config.toml
activation = "swiglu"
norm = "rmsnorm"
parallel_block = false
init_out_by_depth = true
optimizer = "muon_variant"
lr_mult_o = 1.5
lr_head = 0.00474
schedule = "wsd"
decay_fraction = 0.66
final_lr_fraction = 0.0
doc_mask = true
MLP neurons of a small language model. Each row is named by its layer, matrix (gate and up: input weights) and neuron, and shows model dimensions 16-143. Each number is 500 + 50 x the weight over its row's rms, rounded and kept within 0 to 999. Numbers have three digits each. A neuron's up and down rows have the sign that makes its largest values positive.
After each neuron's rows, "fires on" lists the tokens most often at its 100 highest values on Wikipedia text that the model never trained on.

L9.gate706:510531453469518499450513544475458540513472394500492447458487440411410486477517579517469472420545510492454482506554431465606530429433463547469538426564490584553557505493382568525476560453552509501365541529487483450523558482493463605539455500387525450546435488500479556564506404582472490546489499525539438545544556460528416464515419459569513518479485469507477465469577513457542487482526
L9.up706:480538550452553518452563521472481456483558488542394541465541464493516444538458507547501527577519514443607454461502505470529591581480556466480456410449466448470442395542551355498526522511517601542526554595441483506465489415503478566409503439543541539517517593516483447499416552466490539504439438587397547471469485519594545501452475527508527507511518488442502455517470485548512492455464
fires on: "as ", "to ", "in ", "how ", "of "

L8.gate278:559553486480515396570575573461589480525440536577531506544489459543523423497579439454552491510507532480522435470453410569588550475596449428537519547407492383506569499539470505454531518512575430466501511456485528566545495473499450622457513498497495505627482402493486489383541434615459552584506556497458420473473487465523562451529530540616528555490378586481555578618504548598484540462641
L8.up278:502438561510542463452510540515485563457525437608497477516451545548439369509561480533453477424522585590557547439522585499410415471512502497462567588456490480418565558564448542415528489544550613506417475529478445464431599563483629481466494445524448498575467529459411533511525436497537462572538468448455504497566453538540402591526493469505521501418374603488449560540465579471516542532539
fires on: "| ", "ens"

L8.gate167:482561422554553538509492482483523479492487460498451530427484408583523547469448507501425465438516416536495503451520561575444383577515496429483508529477472415598522458567572429555513523342577521507515524532599534558486477449454360514530516439599418525606626592462494487509534498438576476499460529428444465479485511501565478532531520435424502479500570465497432450497519527510518586486577
L8.up167:517477425506540513453517562554598504536477542492497420428552410446608482405514474518472564445483558561482484419465543505434536541376479536573555556519426453453404488397512497502519494459406410477488487593502474581563527469501443512576445579458460522559478479493473503477476520424441498594450451525477561535475532537567532522435453499452587534517525456571518487478566368483564408493532
fires on: ". ", "\n\n", "allows ", "All ", "\n"

L3.gate302:424441538447520457568541430526524530547501491436487473478512542440441503497521475528383513549480542522500580471483516452502490413524516503509401460519524568439371494519472478533532517449482375487557489489541487527499468429510478455540575529459567489488478482476496563525568460470552501425556469495615595491550518484402546448577480506496544540483463562496396539456550495566475447479455
L3.up302:457521514530416470481456429539434513571510468525540503463524454397429444525458496545487561455488564476519517530516531537484517422525459467495453476548522589450458470477381662477482503511490476494542532467522488465547474412508451481507558512397554523497461537496419507463495431428594490472468511546579498490489373527375532586656519468513541526454512566558437442502569520544411443454556
fires on: "-", "Khal"

L8.gate698:582481521412479560464437426448538578583490606522521529614481517493459617369464523587567559438481527563444522530426471546434435555498474515446517626599458454498380476509432443512457504513523549590462534459529522606509426497455409462481503583438506451497569471428539443553516502526458588464504519513514515493463512522467478514428510635469505535446517481492481508524512487503448438534486
L8.up698:426410431496555496543450461528574522546476512469493521490449463508410401371508492444509512488521563422523541523407496419526527589459515545471457476478599444407550395485405553457516586561512491472509498610557536539445514610556532474555578567476479479564545481477450484434508511549485493480577478513494547440530395543439484556471611590476571417512426479328447580508490564543526433506419
fires on: "a ", "\n\n", "ar", "their ", "an ", "the "

L8.gate258:546521508456457484524465545488548471498548488467504493513485577405527474537526413454608544471479552432440475491443506519484536451463406495496445499518501585554473511445546578450592423450561551476596509494427534501490526469464470603501564586437603514424541443455455438553458433522477529415540508488521458484533437496493553502388457570432502511516515545432428454492612510470438345608458
L8.up258:635553445440460380515472471463508473408490597516577535550528609482468469530479482516517464442525506511598489440489500514534484500468490553524540460501492564564504476429508454496568458479599503497541575549507534571551433554434542562539511467543548393525536458508468479523545515439474500426500483480511502562454443473481580500493551473593572523542551513454585528487497452489521482479425
fires on: "\n\n", "\n", "| ", ": ", ":", "- "

L9.gate279:571491528539459486475411531498559408409426528555484430550474567490572555442512502467517583474527390529451487498483442550518568498415443489494561500615447540476553491509541478503532436522441568509419645482528490512466479579503509471552421542481460414504381460511557459494512463498428545614490630582507386540444466409507535515480615484439515480475482586464437602487474501474487511484431
L9.up279:483491493476423470473469465570512449442490511525546523576498446478511573510473495545459562490446522497424416530455558500444493516430594475465510506528494619451481507532491518640462497534472553531520520537450499537565508513495409532476489494538486516508421517473416445525526461556441502392419497373493468511443507465418522483585497434483458455556528389544482484454552550520453423442510
fires on: "2", "0", "1", "\n\n", "===", ")==="

L4.gate953:441471478533551544439499458557482585495552560427473517553480561504504457468485462543521542472537385513532510439509467423431520458533439389491532496497557450432504496523450512482503515520452473547505566496556536458573457559474438516497561550535543474440507463465584565527466412431479445558521513549591460446535558495566462485455561533488486548533537477470475520547489459523573475626483
L4.up953:543451560490617533541576509560526425465549499491461409519586525499509616406504431494425511446577571495548457420491464474420622542524479468559531554489443519392541525410451558564553445481497464492518504530437467469490485555440497490508530521409532495476442521426525464437498567513479484446489478494592545484471538509473566476552523494498519551534460476441446535527530503492448498479596
fires on: "all ", "to ", "– ", "our ", "- ", "| "

L3.gate625:521442510497473387490515502458525534430510580652501538476497547530502514489431503447538508540551519539487515595510412437503519490497554534469534530400503467526438534496610382572549476561548411495498387461501547502437598518415375470558489457473518542574424537589473564553536499523419446631451528491504402538458434498540532516477500534491464524548579499524551499489471532429405501498534
L3.up625:645472507450505485461527515523477550560428493531517475602412541481512423559471475524502532511577550469465471467555504426554510473506501508461557460435615456491453539566570452510505491476541552450503517347427470550579597453499460531525507560438499552498407517477536597558522495539435550534500542533431457489532473470515485544508503407470540533592473464425546605407531515477445495563551
fires on: "/ ", "medal ", "Jud", "4"

L3.gate605:501493576539475527471422448439553573391467484570433434562449504543623533426355445479539518459498506598513522511463473554512489475464528472444532551570499483545437548503577445509515567513462470448469616569533531474492509426520542541510447466505542595529438531492442453452473543521449464522437456580500473467498482559403458528516531485416431497540462492484442515456593447562422453570481
L3.up605:468577513526512469528480458485572578533423532604541461581461427495502520441466546476494515440436503483455362479482532430557469494471544529453564543544512523531464506536499489515494592498485512450461522463523564462447466500507573443483473477525497493497366517435506513479453473520426442561464563561397521513483404550407512529535496477556533522500545527526499472442497513460530430537503
fires on: "1", "r", "| ", "3", "2"

L8.gate447:449463496473514527503492451541467499485497507469480563438557424354521530508509327542509493475514477515388509526462500546540457517490499478391490518556541539489500497512523528480501454480620480512447576427437507557487470509628515623459492493514483455460539504599501473458481384534415534463516559495393468488554475501546459535412525457504434432469449479509423468488549494443479468445526
L8.up447:416599497513516531546477410490559514512507469471455515557455552425528532548565364542519550450542514460495518432563432512541437447541469507512495542556474489573524477518486496460508520481611565508507537428471469450360555549564478532460549561512450527499529477438463545503511510562475470499590520464517481446480517522602515591451566363400518512479463508432515480488510549543457521455436
fires on: "of ", "and ", "| ", "to ", ": ", "-"

L3.gate996:534529508488440562475587530442472475537541565530627553498515602505544560601505461466483510470456399527505476488479554545511576525482429529531408540505404552554508527502579389542563477522496426522489466572507468471490484466526517468538467537465489435509516498485530447520478523486477386530613589430532498439490538449412502464485524409501450543504468469596477577491508461565466529479465
L3.up996:527553537526574516460521658476455473468527503564500508402488462510560622543518470526465550451544435536502482529492468452507548527435419459565460559474448579451473508490511494523519535567499515504419442556446490452455482458472512469531491542484462441518473476421485552487428459408491417518615550469500465455471483453471505479513440440501545408523546500540420569486456481525529547448517
fires on: "| ", "\n", "ipp"

L9.gate198:479529536533487511482473513592555510512550528487578518428468421340492502522426531460597523536428454503540543467530503490472460435480582525530329438491509521507562492515519478501421487490582513547457564490535508450501434504476459542471501573535465574492511485576477534506409552466491442454482506476471539461539440578536503457519560531443515504518385444428596566493557510607463373534507
L9.up198:402523540543503550472512585600485579484473401427579474560469548527554555446519481537520445572547529488556499399561474478468474553525493494508564467500491510488547400573492461504428502502615465462423476507558500477495449408485540527455541467545432493587374552623534541578475501557507584454409519455441637468487474582480492458489536483483530466489495559475479511613429560500531481435543
fires on: "r", "a ", "| ", "'", "-"

L2.gate799:520483427483487560468569484407474497545563541486401479547497517463402517557535467520465453512573505523572499464458480455485469492439581476492499439433531541552418532483547514609519498511555419507498595452515516506518521483557539475509456456515469619600491526536442461468574542476551481520539493508530509527492526437442440525464443477393459450565484522461494429416515594468428546506460
L2.up799:526461570419529577526524495541506483541575513431458540559494617561428499554566442516470419495563439510484446482497440477502427558468545500537481446468507610457513551430589543454577436474542478554500542500522515506490372396492551467539422455610456508515441382535515446510540560413516428550585520376443480495460529512401472430483542566396439410532489536506438468481586582475474467378415
fires on: "un", "without ", "No ", "out"

L3.gate82:478562424564475524509397483472493529491524580496495468520496493581478484614464562479492507465564481501470469557475489559525493469487583511494445607478394581515494569490511472452654503503533585471482515520482517443488492532506502509511502496587540568521602543515498478506441430420586439480441480523549481433502536452471557555506551573467486529587545440515503601488415539447500497585550
L3.up82:513572456523448495558443474543462586440486576573481530543520550472368526539468473534469528515540470451557470526520513451555590493363498485519508497482426632483477523548496485568567476522502430382479466579521492473500511638424530472518470491571482535559481496569474370565516455426513544512495522470557454517549449456486472558607554434496472446553558507522451498561512462494631563491520
fires on: "of ", "on ", "at ", "sch", "z", "East "

L2.gate819:545492620480518594481503533483553499466478459496541520519492477447541519409432517429477491424427497518500474562538553566450498469402430494455522495536533458524486465482467477465491534427452521570502416519553442476566448492565440508614525587526496487535548517488528416449567584564479511472467500412470497563477470548538511542466446480456573583601525512473550446414522462493434507425557
L2.up819:553486533487516575452531518418530488474562414520568501498459490487533502347460471420480512514414472540525393536468520562472436387424448482442475505552501487548455503521476414501492517470432512512488428502559443446572441524550479435642520520578524489512562505494531461425542579489411511464488527443473512493414421515551526590488426414442451595626442489494501471419453441499470488510544
fires on: "\n", "\n\n"

L2.gate152:451522492538449513422488582485532595439545463576505429545499469501510458462459562491530524544558555467542551575559562570533586474472461555448429383448504602562499519486550475560539547529535452490461456549472496465502465491476479539481522535477521535518623483440540502434462509452556615488494498478462520494487596525527432404468469582521562560564485545450437531509515545449617508602452
L2.up152:495553496492440502552494523501583573407560523558506462532546462455468422498468496470495550551533506414548478519550478566498583463412505473440465482467530562540618539556590466509543532531480450485431538510484460427502502459402491538401566513510530560510531546571430412530527551481459529552494510590509481481480553526597556438526484500505495607478434512437416531494520439444560527511475
fires on: "from ", "in ", "on ", "of ", "between ", "at "

L2.gate763:553522512535413480488521451465603485494475607527486543520527477601429456508543481482448510503552549466468524385595576525484572402463448463546449529494494566601529471550522582614495453537478410563445634491530509415479563551461529522569439493540549560579468551521505525589465495544470543487608485448539471532505599470526479444465509484537503498507532523481480466585485521385601485502602
L2.up763:484625428456524469544481476595571492488506531463518485473501553586574494629411431484558413429537501505458431458505453491523437410481451435471509599517525525432549533603624536490543501519508387501520560526422449440560529457378493429445477469623538531457505484429568516447481467507457583554564499454532446462591568516456495529459466528532450556454539549488401512568517553482536456526574
fires on: "on ", "On ", "in ", "of ", "Under ", "along "

L9.gate612:551492495564465556422417533447580404547580516502489462502448512457512468540599530553536483539495465453471507521533521454450622465463520521510544455565550616500482589568427495432518418472549479470484509584468517527390486571586518457513414492433431472474479496610531514522545531517458453454395507487488505558423438444512435416479456521545422558419527577517536475489572488466534517497438
L9.up612:580447562458534594483536478516400547510569496514565640543468438545512552564485571607515537453477477476410460558548531530487503545452495529468481459425493503551386423550546573476472533482500529452526478490494649551445468513522613479482518495451558491533522602504444560586498524481444522399523529418498432484570412578511490587531417495507510453541488443492439507528504516548531434460542
fires on: "\n", "| ", "(", "|", "): "

L9.gate462:492550463467367519494490437579533457445541484509494500450557485557464442508483492477503511450460506511539508494482448473521522554450451543629493567440434452524454484637458446433538491448537516540363529585578400506512552513458538516522458485479609498464485562547555498395485442444399489502561547566488448452470423435471517519485558522506493514402439560479428530419523516455443488548392
L9.up462:519504471536558466458599452425523563445488514485511519518468407559497455471400487505407531449436459499577536579459500489450460557537513497479486463503472376454550499577528528492471534481503490419436499496543405523458528531412483516518517469528597548464606464543548523559614511530489517488494468579557504532427549547555443435418504441573540535385475501530475518432511460485447528512516
fires on: "of ", "with ", "to ", "by ", "joined ", "\n"

L9.gate235:464562498517466544473509539442556390522392529514492569411440593608522498485438485483542447551617431495463497463392432458428555478541571486438425584498412455476559440481500528464416480435435438451591548501496585545444467556412531546520576592413554548519556488523530543545465454445480491447597452569501504537438448606552475530455515577544568493488522528429394426482522552517484549477427
L9.up235:446477597545462599412507487522565475391505523530566508507472548495595529522538526525504515562496532433480519435613521533470535472486491570539506525459462496553479499402501410480534494492481455506577561588539554569553435470392601540542519513423434495466475487532479570419431641522568551478441404454503579562576448476409486416472530549478575573552515478448529513424497509494435465532470
fires on: "\n\n", "- "

L8.gate917:567459581550567491516521517502557533464573510561399491522528459482558587423505499569504633499531477519539499503448539425492515529447538458443469487494485453578440415527456479380478614571466529385582520519579506510485534469511481387460519487480437431530465489459462503427468492492494555446549557553559506591516532476523506566494502507460500593526477493463467512545558608585544432483542
L8.up917:445507382475529527542456526512559560565536471575521550555534513447479541481507508520438443574568443405526531526503447448496424473547500536570503501510434496496430474507496519446548543571415499493504481468477555564513472547507560389449539529445371497588426472501453511527527593559541467507470455510499512558453504408609450532439575513459578463546476470464508514502507623446467526451527
fires on: "the ", "of ", "a ", "U", "World ", "play"

L4.gate97:523537517490560508459519452454495491478528465568428400498401474588531409455526533538427425510572515541499507542453554450448620509463541538485503529542599515503429447418438484488563514490489519500553594477576520463569531477546561461493422543541487495436502398430518518610589483548508474488486472524574550455513565522421429529546497580453517516493510492508439509488559561449457486477539
L4.up97:534579501499514514485531514559574448485575564532426478454497464535497498543408463521539457457515563545467492567496489547608614522404526526499503565452512524451442495579563519503486496433504507565419537487477543481501654439466538518509442535578424494475520511474512530487541451534373514534414518526480579467556457538444410502499501527495490531458487526471455452501603566491445520533623
fires on: "in", "Ad", "it", "Ben"

L9.gate681:526547564524518452570481618560572466486419394533415510477535393485517573531465541528606576483537561470512505462499424520456480405602565497526476478515476463435571498518499553556587495539555476574403520502559550447418482557495502500388404483518550519539495509531527525504530516489552438511606543551595571448492494505526491560394565542389470527577488540491578491519572480389555519461507
L9.up681:500493430506470515525613444505432545576528566533417493538551581471481417454490532438481484627411521504550473544476395453533437540509411534506488521520463539449537506559447482468511517428531479591609530512430490504501541515496515454482537517466504576626562454559528424449502515464505549525447489521571455497450557582420470492549537495517516527542501489449562459593499508567481593554424
fires on: "| ", "the ", "−", "; ", ": ", "of "

L3.gate979:533578522499511471496564581587441459491480508558543487461569494551523451528492443457527509474450457480577571554522571448505464538433539566502468502533442497525479567499512467502519539495550427462497577576493414507503633459493575492546479499541610550490444582552545469499491519547449514528511595488531510571506548477462508447616476445371466466514485497490578455539449480431432569474510
L3.up979:469482554474527592515590487518433511416536602519595488506532479536567355569528542494514527475538440529507527581496490453466535475448582513619545482469517451552545452533526475482478512513505501498502491536503511629496641483458552476533505531582515589542383569607536440431509555443490555590566496514525511516491503596500492473521457509460427491504467417561430449533424505507430512420478
fires on: "from ", "\n\n", "to ", "of ", ": ", "West "

L8.gate371:477536455519489413479475431542465498523637453437529523542470512482548528547546453556570451568445496541540496532561493602455494512408524462503472528443478514417519425593460442544480490407532518544492497523525523519546487472551454537541448489508419455494555542455421516539486427526538590514546503531458509438410571569521486621495481403473499522445416468503493505445524462450610406493481
L8.up371:496512521548529485536416503503497544451566521468523471488489579376441474456497517528479468515555590491532491555566489530526564526546538418430552522486461494409509499524538481480441546508535504525476537548440533503492471499530503530466439493600455512603459439407454475575486552554474538559597517439461530378496535517539530482533491366516489603604442556475491494538540512585440467561434
fires on: "| ", "of ", ". ", "and ", "& "

L8.gate998:479499468422547510438512516551445542517476409469470554446546382495419494459496526500551522492577465466566526549566525498509516479458477431541493452529496439577516516449512460483497524435516447491511435530548480529467425532468451492560517469507520485618537575510602557533528494523524478512512472583478514506539510528530488480397428490540489510481468455512464394430482566538559478487445
L8.up998:507487548545478573507601497468511424510490515427639491465558471455427528477494480563439519458470498423540500534461459484482465527513446489506493593472435531568540453558455456586527506511432387425465392522505529461577479526516540456492470521567580452528446527518488555519441535503512498533528488476571522499461436547568542481533462507472428498485512559530496537444531486453417433511558
fires on: "the ", ". ", "\n", "\n\n"

L3.gate563:550522441626416502496542426440538555463452522542536460556375552604563417455489457498577572401596476660510522463526574561471480540454496520568542504492548516430540584507518512515445500420532538408473576520496536513461492527529546432484424542500469547516507562416537467564534508451577579497538399486553568493518474522423470489462528487457510478470471614504464527463506546448499491459522
L3.up563:489491501475598524508682444469532572478432487511476515548433453521539542524497501417628512450385591547511451575517518513410476515520444512486489447516434505569574517491482533471434455574526596491468598529528474541457524527511556484453576477499438469504483595522501589470537572525404453609488523567489449532554491538510463491598497525447472496437473505473489490562489478394492584546533
fires on: "(", ": ", "3", "| ", "4"

L5.gate586:457473436616409429421486474573516485465434479517489524500457561453503510567470566510562545493399450508506478538516440433484531501513430466518516548453536537403461439432434451478479468438570459517492480523430549564477551526505581460551456581464562452533491505399605429550603467465509518551468472596529565488500521605462448573495536503491568502585544613559484524518540510487631450421561
L5.up586:452541549511471500479489493563440513477592415456477518504468485565489493498532584390503475535564569442475521412536529456513390504653478472462549503459467508489557410599435429445468502479558582496497455539480522509534412518489485490505491416531544532489492481438461517529571597610580444516442569578552588470552513448590556482565504485527400534463502560524500545562498582475473561368567
fires on: ".", "s"

L5.gate730:441531417420610512604491502477515394528494525489527512516558490550455517555509501547586495434473477550548515454500506491479449481465537460540499496609549428442432561587499585552527477518517470529600511538507484422540494419471485519517533431590593497550468494438446472461480432553404517512474497457540463415477580482537489474474520525500536543426556590475533618496504541520437465525565
L5.up730:503441481523531566508547550441545489490468575508403492462522537533507476438440598483467358506469496464463596586513578548486448465489516410594504509485541410441478421530573529465429488497437459524408511594583483529507488498472523414521499498567526491442478457440528474534410414509490572515500484531381588440431490442526517509490492505463462551470463464468420478481482491408546518479584
fires on: "| ", "album", "\n\n", "+"

L9.gate473:432509489459637456449542567547554501564492525575481443458533477484558471473566470543515431498543441470521575524469514544523482566536510432474409515470511454533509510557439423421542592496511523543457526538458503520457493481600476406449465572500569487605539509530469507518422586472499404508458474535498464466417497534469438446507477564478527486531536557446495483554517424485566625483457
L9.up473:441458490497609651512463485553421588480486483486572461447501430406446532612392552462478509558489461474460467510577434504576475504539452472524484534504599543560465429507522509524563533502448525492473596535571505451493536469545555449465480468496474497550459551624535496540475524415452509497568541470522486556477460477391444532435473524454506465453473487504516467460534499464448473475506
fires on: "| ", "(", "re", "c", "E", "|"

L8.gate512:487494518431562487441387454536513570487600393546445554537508479447462562437484500479503470506430562521499541497545565454413462471524511517563431367545494485446567492535466486451490560472488404512412531450514415459522424487499412501597514432473525520664530440463534415496524491521415495438511479412570473481485471509484511487501488460566501498457474447506488451496466478546544536537496
L8.up512:442540580567480535424477599489500498476535479504499447506482474433491482453516548503480597457467482521503563466500533489552465434493545511585439495532512475485541437515551487484522587449606520422489556481498497508496519333557598544424521506554496473461484581474433419453526501512546473531556578530539477541495523505436466546552469534554496557427501547605555459507520552559508326415538
fires on: "-", "'"

L8.gate919:510567501545518502504506499442578486395480526528505494550444404459499398446544469582530516443483501535521509520509459533475480545522489515456558479485531460549555487399475483530508475472449470532485548496443473442435384557446492500561560463530589445495535461521510482507581513541515464485462520456441474484482543482554425497511479524443499526498429538374442545596486479567572502440546
L8.up919:607553479474498521467415503460495476494602537541451581457577499471470526409459503541456556483470560476529557495547502534515401479594497547424509500474562549471425484613485537509492567439454519475530593511502388451433490459559498509552462496527625364471549440491459471470557481484568441499515499502580517559511457404494563492506481506482576454490382445476497559438461482417489553454544
fires on: "of ", "and ", "to ", ", ", "on ", "for "

L9.gate17:512567464560511476459515489543495563498493524530496628497528433509464453514534446402519448511500559468531576450482482442404508458420413556460495599488478472593589371435468552574489466519468475442476543562514483547492483429497499485520607490422584504493518499483401515454541376534489440525427492528465447562540512527482461560520469495430411567482411541403533481502559443453515437556494
L9.up17:493512514511636561426523446486473464459528613461418514468475524524482573498506544589501435534477593592537527471421530465606455428459458536460464455490554449462546482567565503473494533456535495568501412435551452532637480610497547472477467531479566451460505546617438512532526455467494513504457553495469485541471429511530543499515441497567556479581518480473480529584490533460554497531542
fires on: "a ", ", ", "an ", "and ", "his "

L5.gate105:465492520503581404458513429492470485568515477512492536524559478433464500419487539466608474479469529459487551583546493532455433452499477483579458548518468404507504522459518453529376580466547479500463532547565491497512568541517437485548464534604499517570468586453466574442482423537487532380454426580483487531516481502480514452497444510529570542525553446545578467468468404475518520528589
L5.up105:486429432553512498508475490558448481479587542596579502569573474470509511511469590546511582500463553357409497513570525436488493537604493501521581504481542521480587438547535479490545502451523493511470618476448481487491448427485511516567460499469429517500415536576554534596472651499500564561459509481504521491434488522563481517527474511508364562462504539462432574509413550551516593369472
fires on: "| ", "-", "time "

L9.gate520:547533475535463516389545469501572540525585453576589479499494441552572513521606421507550436471417454527494570529465485486512524473392419468575531573478461434523547468486426565559513442454541370464532506521493550445535522537531425470477486460454507538561569465546435540540503460504525419543564532514448510471593500562564479511460588457544558508533435567456488429436549501453461499453490
L9.up520:519416548536458440471500501492514533538509521476605418428517406587635492441525414492529413503412430525543610465456469508557564513500389548568503495373558450552580445393552536504429516553506504514492453530454510519554473542489484478446469542524464528525532521502456540495513467469551476516607487483477494420452576589574520454535383499495565457559457546499568469521476532527372438425482
fires on: "– ", ", ", "–", "a ", "died ", "El"

L4.gate499:504493525534510521511433496476492447514470415508495548439570487511547408487496540449384559507602475490569408490471489457494474419419578534448435572491476520425417415535476500501625435538533504508529490541514464400505468530555528525534564519475562469490480466509520359496525467536485493462481446598535443526511571432443402518495529539589487547505578539507527506552511579546481397474533
L4.up499:509507499499468522580500423499441492449531546478485436594532575557459434481508640435468485409466488441499417548503403532502533524443485519560415438493422465478522417493480555565571484532543500526539461531506526446464539442490527491626495519532523520552481490472522411486417451445411486567407489548412572560529522562482490538501512557523523445481510518467541464499504547544490430525559
fires on: "En", "en", "ad", "Ad", "Chevrolet "

L5.gate900:489537510541557471545406547495501560536488451551543409564426570508559422560474463471462530500487491563443423514459556527493498479544530401551473447548378554484447466434545424520532553524510511496591527438502493529491469564483481416595481489508568480588379579438509587543472536462480384510523486495468531509489472571455467472449410400511521472504434479506492466510479466432535564569488
L5.up900:466524489479460373531538413368445513495500491543479545466507514527492457513504477468483420449487500497544531549486490467527443503417576438435530505539565466504490476513497533496533535550585582574554519550435503444560415448463490482460519546526563463524461434512524494432421577534476437539476412455566520472538456559536503483488517642487403503523554498496549624496430520485498562426498
fires on: "| ", "ad ", ": "

L3.gate589:507521533514525534503531525537409493493551480425595520564457533456493435542471442509525600596514485517507575536519506475463578582473572527562407462472535459444522481495586486584538497547512372452590534405479522545494525550466488551499541561492522452480589503495502382515455483446490506542528463565555463577445425518461490541495470512492514522462547573428497470542542434483544507641476
L3.up589:599464550473598583492544451487493568575525465517492480492421442530545492541494446493583563534519630448508458513452497505539552442439462501542511430517503525509427482468488523537474438520507486563419559486449454467545491526403458473521548520520428579472525527489560467522428506466445483503483511450494547591389503467524482470475537463465420435479489605468420508610455470435457522517541
fires on: "| ", "9 ", "– ", "(", "): "

L4.gate763:455523497526453516556503553516542535526533510436516483518415552401472439421459601494560613477427412531523475454510477513571467503548499425485492542440552487524425569514400534547506456513500488522526508487480515585501487481514472493423526507576460477433471494313465452465505478570468420434502442536506552442511472460468514456478512532520533475492539539502561567575522495497640389481532
L4.up763:461530529528454518541559502542525481506394486553461519627468536524502508579555488428493444445456634371537431470511450481571533478553459422459453500509503526442518470634503586535477550454567449494417499450521415560456523508480523453455464514565509556492434531512513519417525529550519433507502508584478581527566457518475545498523544463611509439556564474554480554561473550377519463498450
fires on: "of ", "such ", "(", "."

L9.gate187:439523524430493522456539495530490461526506423535412477495622467485541559537599514509552408467523489443597572413529470491406501496512439438476506510371466493530444420498567507573592575516474476524552495552486544459464473544557439525511510549466408534618507480480503494448499446567389437540567424489473487391529498535463461468528578507503437514508410468516398546521481504606452575485540
L9.up187:394579533562428545505560508468589543474483568585477579534512462461496478460583466537479472522539572560468461483487469505449539448518449485542489529469435544396533580500473478526533461471460497580364533522514493485492622495558509572530504427459462397500449503420426501467557530461455466478493544487468554524552429508560495455520444508552512460565557533545395509516371509513486583580478
fires on: "| "

L2.gate644:574581481484503567501417521476475480440559472518441484454546520548528462511516438473482543565463460441561494491500544466488574486479601524476566467521507494385507551463611549499494495522512462533557554465450553443499520524531478468510452502583483522432547550557560517535468577490489543511512446520540525464504502377451424410531402563539514616567454506512384367497459379466475521432474
L2.up644:634574445561458570515485603515423451490578449505501548601505533548476384506478466472377489574478460486500516402537451480462437471393555512528520449466459587526536464508557486516512492569519436578434519535512459494493435563470503419514462548488536541523540534565471488523503570498458465540461419453463524516471499504437472518499514478465519522529337460436392403600485517440595540509483
fires on: "from ", "between ", "From ", "trans"

L2.gate251:578485489432511504492530467478493548541485571490576572434480485550518404554506515483507468449513494551509464528442514496455461472457475484537470575492466546451387522384574541525559483589502530495437504450497469549465490532423468384508493481429489498459504559426575453536374454537481488506452505526478438466437563475540448505525452467551459501518525334524431515556500473493488492501390
L2.up251:519412477449562507530570552431560464491505632508501489450505508469483559578455563492480529434576461552499525547504540508547472492505553533506595545507501564558509499491528523510474590533427582480526467454457493538517525537466464492502362509417567589526472540365536451500557528603465498508509487458481510435393500466540537471502460579556451509561554551518631587498438553440644447474525
fires on: "| ", "\n", "- ", ": "

L9.gate672:484529559472489435479461505556498489487523506605494518499480471437485482442555535411475565573485485509603584460458523455519605483594451514423413466545505483554562510481450457463469494463436483514490454518465494427531425590553407524493384489428603467547427577582516545464512442510472487507456555522484568513460549524589489514439450463492467480505519531578507493520561508422511495449646
L9.up672:457495447522498539526438391536486545526354509482477492542412538493422513521571561453484519574438472513563469538493398547565552541520487507505516582468420435472465564552554533413392490461567437556425454494428475459492480523538487374491447467542510593433516505610563535570475414516416431477446487568518485416560460530573534421480600483477495526555488445602443525525518492501472548477492
fires on: "| ", " ", ": "

L8.gate583:509512469531477526499531531604542533495426532538510624390422446462515525522471555433494520441499525464534553509544451477528429489544480478512484520329388510499549424516466480611518476518447538441565490515503454524458541495404454367467483467495535454493561572532500451442471577539480479525502579432486534503463519499563526551502499522544486569509443506501438578498464556520521610486473
L8.up583:562665522537535495473526448468483432540437527473458550508528458584490491442424594526489506472517546611424507507515548553409589530545486552461578438511506522458479577473522517456489417417508533463385507482438477404473551528477543547426520555548576561443473500545471475525535483479555555512478537562463532533522483552482474473537446540599457461611503588500456446550452527484522481443524
fires on: "| ", "-", "(", "GA "